Weights of a small transformer language model: 695M tokens.
MLP neurons of a small language model. Each row is named by its layer, matrix (gate and up: input weights; down: output weights) and neuron, and shows model dimensions 192-255. Each number is 200 + 40 x the weight over its row's rms, rounded and kept within 0 to 999. A neuron's up and down rows have the sign that makes its largest values positive.
After each neuron's rows, "fires after" lists the tokens most often just before its 100 highest values on Wikipedia text that the model never trained on. A number after a token or word is its count.

L8.gate2005,163,120,178,266,209,222,222,173,161,261,205,215,210,212,211,174,196,211,253,114,234,238,261,143,299,295,243,169,184,128,150,156,170,192,236,127,253,232,228,190,284,192,233,271,162,279,206,213,208,206,203,172,262,220,194,210,225,197,226,174,187,223,254,164
L8.up2005,135,166,188,196,239,140,265,190,269,232,243,203,170,173,270,250,270,180,171,213,266,172,249,229,242,213,228,224,128,204,247,207,192,159,156,156,182,235,199,174,223,131,207,152,123,227,174,178,184,229,208,200,220,218,244,195,183,250,153,131,274,233,221,196
L8.down2005,160,228,178,181,205,153,190,218,269,238,232,166,275,190,267,251,178,166,218,244,236,176,183,190,176,157,248,185,192,182,220,143,207,187,222,236,210,161,155,182,248,164,165,203,155,135,220,110,245,210,247,220,193,318,248,195,138,214,191,168,133,241,168,159
fires after: "\n" 55, "|" 8, "," 5, " the" 4

L5.gate1011,213,168,160,232,202,221,225,225,225,239,194,181,261,173,196,184,243,301,212,126,218,223,204,211,222,165,204,234,243,204,193,187,195,172,157,216,230,235,209,262,211,109,179,253,228,249,162,231,247,223,265,216,138,270,209,194,222,199,205,178,222,171,189,174
L5.up1011,245,194,196,140,275,186,145,217,261,163,202,231,198,225,184,185,218,177,211,126,221,192,180,239,170,178,264,166,209,129,187,180,270,225,204,197,157,251,216,148,188,135,244,214,179,219,183,103,192,261,265,105,163,234,201,291,286,199,185,169,205,273,160,202
L5.down1011,207,302,212,224,197,173,288,207,208,200,201,166,156,232,195,183,276,191,204,224,230,183,206,224,263,163,266,248,194,266,136,207,166,209,142,272,289,202,183,251,171,228,253,281,195,175,206,164,127,99,256,218,208,203,169,212,268,172,223,264,179,287,179,188
fires after: " (" 34, " " 14, " —" 6, " 0" 4, " his" 4

L5.gate414,125,254,102,207,178,268,236,180,197,219,198,200,194,238,193,205,201,276,236,225,240,220,198,193,292,175,176,195,206,266,207,153,165,179,209,218,174,233,172,212,143,257,117,165,215,226,229,223,192,229,230,234,140,276,204,237,205,212,218,179,185,215,182,284
L5.up414,216,220,169,239,143,151,192,228,178,150,169,208,160,201,207,193,232,272,173,242,188,286,195,253,150,249,232,174,132,203,260,190,154,215,226,157,193,292,245,286,266,208,227,270,170,125,238,218,147,271,209,184,125,221,212,217,191,166,201,185,246,168,188,222
L5.down414,151,158,171,145,192,191,255,169,178,180,168,241,181,187,171,224,142,232,170,222,166,147,242,193,233,249,261,197,147,198,198,224,169,196,224,169,199,242,229,234,107,199,190,238,154,170,266,231,191,213,169,176,186,209,196,201,205,184,140,164,214,118,190,198
fires after: " the" 75, " The" 18, "The" 7

L5.gate47,265,278,158,242,183,201,173,218,255,209,234,199,193,215,208,212,104,201,190,201,220,169,250,188,219,131,236,195,208,170,138,205,197,240,213,201,186,252,199,246,197,234,204,164,215,220,227,232,220,126,170,176,191,156,149,228,222,217,174,115,150,184,134,145
L5.up47,151,191,187,190,148,265,168,198,187,259,163,220,125,157,140,173,180,174,156,270,207,203,142,267,233,209,204,238,241,218,187,189,196,306,111,123,182,281,261,216,249,206,166,187,217,140,234,165,214,151,274,211,179,247,222,199,236,223,228,176,214,229,143,184
L5.down47,100,176,176,182,129,168,212,196,197,269,166,143,77,200,220,240,161,190,167,230,216,221,167,260,172,181,208,194,203,351,235,166,85,244,195,184,228,176,224,215,236,142,186,225,228,221,190,175,270,216,166,164,245,209,217,224,160,132,264,266,265,192,268,165
fires after: "|" 19, " No" 14, " " 9, "\n" 8, ")" 8, " |" 6

L8.gate403,226,200,210,231,160,235,188,177,198,216,244,188,209,229,202,173,145,254,166,220,234,231,194,191,161,235,224,182,217,208,185,177,148,169,301,246,205,183,206,208,250,178,108,185,215,198,208,161,182,133,199,139,207,218,236,220,151,240,217,175,206,136,275,242
L8.up403,206,166,282,191,178,124,197,227,190,209,176,155,184,133,227,163,150,138,167,200,216,215,226,251,180,234,252,141,175,190,189,236,202,245,186,189,214,269,199,192,145,187,163,193,278,209,276,228,165,188,179,139,165,174,195,243,227,178,212,211,259,226,209,218
L8.down403,292,238,163,199,254,266,139,164,138,169,156,202,239,213,188,210,108,220,224,182,188,165,249,200,243,111,196,248,149,223,249,183,204,188,147,229,182,224,189,253,173,146,156,145,204,143,197,264,118,190,203,195,227,224,146,234,175,163,179,269,245,150,185,190
fires after: " one" 22, " part" 15, " as" 9, " As" 6, " a" 5, " |" 5

L8.gate1852,164,216,192,238,189,211,199,226,226,215,203,223,220,252,117,195,189,238,179,195,241,164,255,240,247,129,233,176,204,230,248,151,249,162,139,201,221,179,230,261,244,228,184,255,207,289,181,229,230,244,169,199,202,222,126,216,192,247,233,185,283,215,201,196
L8.up1852,156,170,225,200,262,245,177,215,189,195,181,146,179,182,212,196,173,176,176,147,173,173,179,185,290,167,196,189,232,179,140,240,235,197,147,186,190,143,200,179,196,144,240,164,218,190,239,198,222,231,215,190,235,212,141,209,231,218,222,157,272,258,219,229
L8.down1852,198,265,232,169,205,230,139,150,190,172,286,270,179,212,213,176,128,247,232,213,156,153,214,181,207,103,237,293,202,176,248,189,206,255,191,232,149,215,205,213,214,188,262,183,180,248,217,173,152,230,164,226,245,167,176,216,213,238,242,188,200,229,197,113
fires after: "==" 46, " |" 30, "===" 4

L8.gate469,185,192,212,177,198,295,189,223,214,170,249,151,214,195,161,182,152,201,241,261,206,312,217,271,273,184,253,163,206,158,208,111,239,227,207,223,264,187,176,169,161,164,158,195,217,184,279,245,226,138,223,213,139,215,215,232,132,185,212,249,190,168,163,226
L8.up469,205,188,150,166,180,139,208,260,123,219,199,197,134,190,160,182,224,249,216,304,211,138,190,230,247,266,227,214,129,216,208,203,134,159,164,218,182,209,209,203,135,254,222,204,182,167,138,201,95,205,238,200,210,199,247,213,272,243,189,201,197,156,218,144
L8.down469,190,233,180,160,196,176,248,199,109,140,196,194,194,198,197,230,164,175,202,162,196,282,275,146,173,250,183,147,210,180,208,221,258,218,182,174,131,157,238,225,143,339,177,223,153,195,149,216,231,157,190,214,181,236,251,199,161,214,201,203,186,120,224,186
fires after: " the" 70, "The" 12, " The" 8

L8.gate1918,203,238,178,258,238,211,171,196,203,214,235,198,232,198,170,151,89,169,151,227,245,185,190,233,188,211,189,167,205,238,290,145,211,226,234,174,189,188,151,192,180,219,188,169,277,214,181,196,196,232,176,230,201,215,220,143,211,203,169,202,220,265,257,199
L8.up1918,194,132,263,146,159,261,156,190,237,186,174,186,210,182,241,160,234,270,294,209,243,213,157,105,280,261,232,184,70,217,239,155,122,267,146,163,195,200,106,220,204,220,183,216,244,200,233,183,129,242,181,258,235,195,173,148,155,113,175,206,213,145,213,218
L8.down1918,250,223,159,239,260,226,217,212,173,149,208,182,175,111,174,300,149,219,210,177,229,223,148,225,205,213,302,211,166,88,222,181,186,254,211,119,0,240,163,234,163,206,169,137,236,181,116,157,222,171,147,186,291,236,238,202,226,142,211,137,184,104,244,210
fires after: " the" 57, " a" 5, "s" 4

L5.gate249,229,139,213,259,189,133,236,208,127,254,163,231,198,152,248,155,222,267,203,162,180,176,170,173,167,195,244,233,144,205,179,167,191,169,264,177,223,173,202,241,168,160,200,160,226,126,224,240,161,170,193,283,188,237,225,188,262,220,275,168,174,287,137,173
L5.up249,213,216,204,227,203,178,189,215,223,167,252,198,193,252,169,235,239,230,157,123,164,178,161,173,182,197,168,208,176,111,197,165,191,237,226,268,222,147,209,277,95,147,232,191,204,198,219,187,270,231,226,253,133,224,205,202,268,170,162,175,210,216,213,219
L5.down249,156,269,163,236,189,142,196,139,252,237,212,227,134,265,163,180,243,208,129,132,167,187,178,239,224,245,227,172,258,201,178,184,190,209,210,219,179,170,279,210,214,239,186,198,186,166,192,189,225,228,203,158,121,171,192,210,189,166,178,284,168,165,143,310
fires after: " 0" 33, " —" 24, " " 7, " 1" 5

L5.gate1105,172,194,145,150,126,256,170,138,186,183,146,240,211,187,137,243,185,169,194,288,262,220,162,211,195,164,198,204,225,204,233,223,182,169,169,174,254,168,179,204,200,179,146,230,233,159,211,205,166,208,205,244,153,213,227,202,209,173,239,205,171,194,210,236
L5.up1105,181,198,137,191,172,248,170,238,131,213,184,190,230,203,225,157,203,220,183,216,158,215,138,211,323,167,151,207,135,231,155,175,98,164,232,197,177,165,264,238,188,252,214,254,212,173,198,231,167,313,208,181,207,245,179,204,226,148,239,179,262,183,154,216
L5.down1105,275,232,155,87,242,188,195,154,213,249,218,228,201,251,193,281,147,206,170,198,236,198,175,183,193,260,217,163,176,202,170,148,218,199,211,214,98,165,158,161,124,161,222,158,206,216,173,214,266,173,158,156,127,160,273,152,139,238,216,260,195,121,217,227
fires after: " the" 81, " The" 12, "The" 7

L5.gate762,188,237,183,238,164,246,154,231,149,189,259,202,194,185,192,188,139,218,198,196,193,170,252,197,179,226,261,135,184,183,197,209,231,194,177,222,245,198,205,146,196,155,248,197,171,177,252,250,135,332,170,168,234,232,195,226,231,220,215,126,184,147,233,262
L5.up762,194,181,231,229,166,180,106,197,223,190,217,239,272,227,146,231,246,230,215,195,227,207,230,173,197,166,209,228,252,262,185,213,206,210,105,174,179,179,185,252,114,216,261,231,203,240,173,211,131,224,206,222,205,228,181,233,206,153,248,272,279,197,199,248
L5.down762,210,185,232,106,197,275,138,211,135,228,199,165,230,234,210,181,156,219,162,247,223,208,278,193,200,91,133,213,222,159,245,149,108,254,223,180,130,264,168,241,243,150,179,173,174,169,200,215,179,224,256,157,208,214,207,158,224,273,179,162,154,218,176,244
fires after: " the" 79, " |" 5

L8.gate881,205,164,161,252,206,165,135,234,230,151,204,280,232,153,199,228,192,219,219,239,163,231,123,228,156,195,199,134,112,203,184,207,165,155,222,157,182,210,200,252,143,209,200,247,140,103,201,213,181,167,230,262,163,227,230,251,219,225,145,236,196,186,203,265
L8.up881,124,156,171,248,186,285,168,228,229,214,155,160,220,182,152,205,120,168,166,189,181,84,241,198,315,206,237,171,116,234,163,212,177,181,223,182,236,209,282,199,191,158,147,130,192,218,279,161,227,179,213,187,100,163,231,263,215,217,183,190,223,266,172,223
L8.down881,152,189,156,154,239,182,259,156,167,144,265,201,183,191,175,146,227,149,254,274,221,221,200,212,188,192,74,209,241,152,179,224,280,205,267,213,246,225,130,227,219,193,240,230,230,230,157,248,208,285,289,182,173,194,127,163,198,188,210,211,245,221,213,261
fires after: "|" 19, " the" 19, "-" 12, "s" 5, "===" 4

L5.gate335,180,176,160,208,221,238,228,187,201,223,237,177,175,157,229,234,209,185,188,161,178,203,232,179,133,157,266,254,195,259,204,219,169,138,202,170,214,237,234,212,216,167,234,236,188,232,182,262,205,181,250,172,232,274,173,163,242,194,220,160,154,183,188,235
L5.up335,163,174,179,199,237,144,220,211,238,264,237,163,169,201,219,250,221,163,210,239,224,233,187,231,221,193,181,117,255,234,165,133,192,238,187,240,201,138,208,200,222,230,219,219,196,167,236,156,212,236,198,189,204,196,134,146,208,269,185,191,156,225,220,197
L5.down335,160,214,209,250,125,168,237,207,192,257,172,115,215,188,173,193,197,235,200,230,254,154,205,262,185,179,184,239,249,142,227,143,278,224,191,207,184,176,238,216,204,150,165,205,203,217,186,173,214,162,184,142,177,233,238,259,237,236,194,175,219,216,183,153
fires after: " a" 36, " an" 8, " in" 7

L8.gate1108,199,238,166,224,148,151,248,181,194,213,209,190,195,231,262,164,183,221,198,191,207,231,189,182,188,204,125,222,164,130,153,82,229,223,270,162,266,154,180,234,197,202,191,173,299,148,190,238,234,197,184,161,199,182,220,166,249,183,177,115,169,208,200,115
L8.up1108,306,248,189,248,206,213,266,219,228,201,214,142,214,284,140,284,218,171,153,211,232,260,185,214,183,245,222,134,176,269,183,240,201,170,241,239,222,218,176,206,178,253,275,202,172,229,155,204,231,176,244,107,201,211,175,214,180,169,66,168,210,196,134,192
L8.down1108,176,249,170,242,151,280,204,194,223,290,260,146,247,182,214,251,238,239,224,228,248,152,211,223,262,128,236,239,208,207,241,186,185,243,298,182,298,167,159,148,200,253,164,197,248,128,218,155,214,217,142,163,186,194,123,156,256,118,221,137,236,282,163,247
fires after: " as" 56, " As" 13, " in" 6, " a" 5, "As" 4

L5.gate1182,204,198,182,208,219,161,174,146,203,250,206,235,132,191,226,233,251,226,292,177,172,248,161,177,185,203,139,183,241,184,145,228,205,225,243,221,191,234,194,232,194,203,169,260,204,158,188,185,258,161,194,201,200,125,224,134,221,221,251,188,176,152,216,195
L5.up1182,165,220,193,226,284,162,229,266,235,155,164,197,206,217,190,212,180,197,186,185,199,224,227,192,186,214,262,165,134,234,186,234,216,162,141,168,214,226,188,242,238,275,249,176,133,205,214,218,198,208,162,230,203,201,178,136,190,263,183,227,188,260,250,157
L5.down1182,193,205,222,145,153,220,180,156,192,273,252,237,196,199,210,249,255,202,205,222,216,169,209,215,213,234,218,220,224,125,233,155,219,253,242,230,198,224,232,191,202,168,175,234,227,227,124,248,244,224,260,195,200,147,200,173,192,165,188,193,233,156,185,210
fires after: " in" 25, " the" 24, " to" 6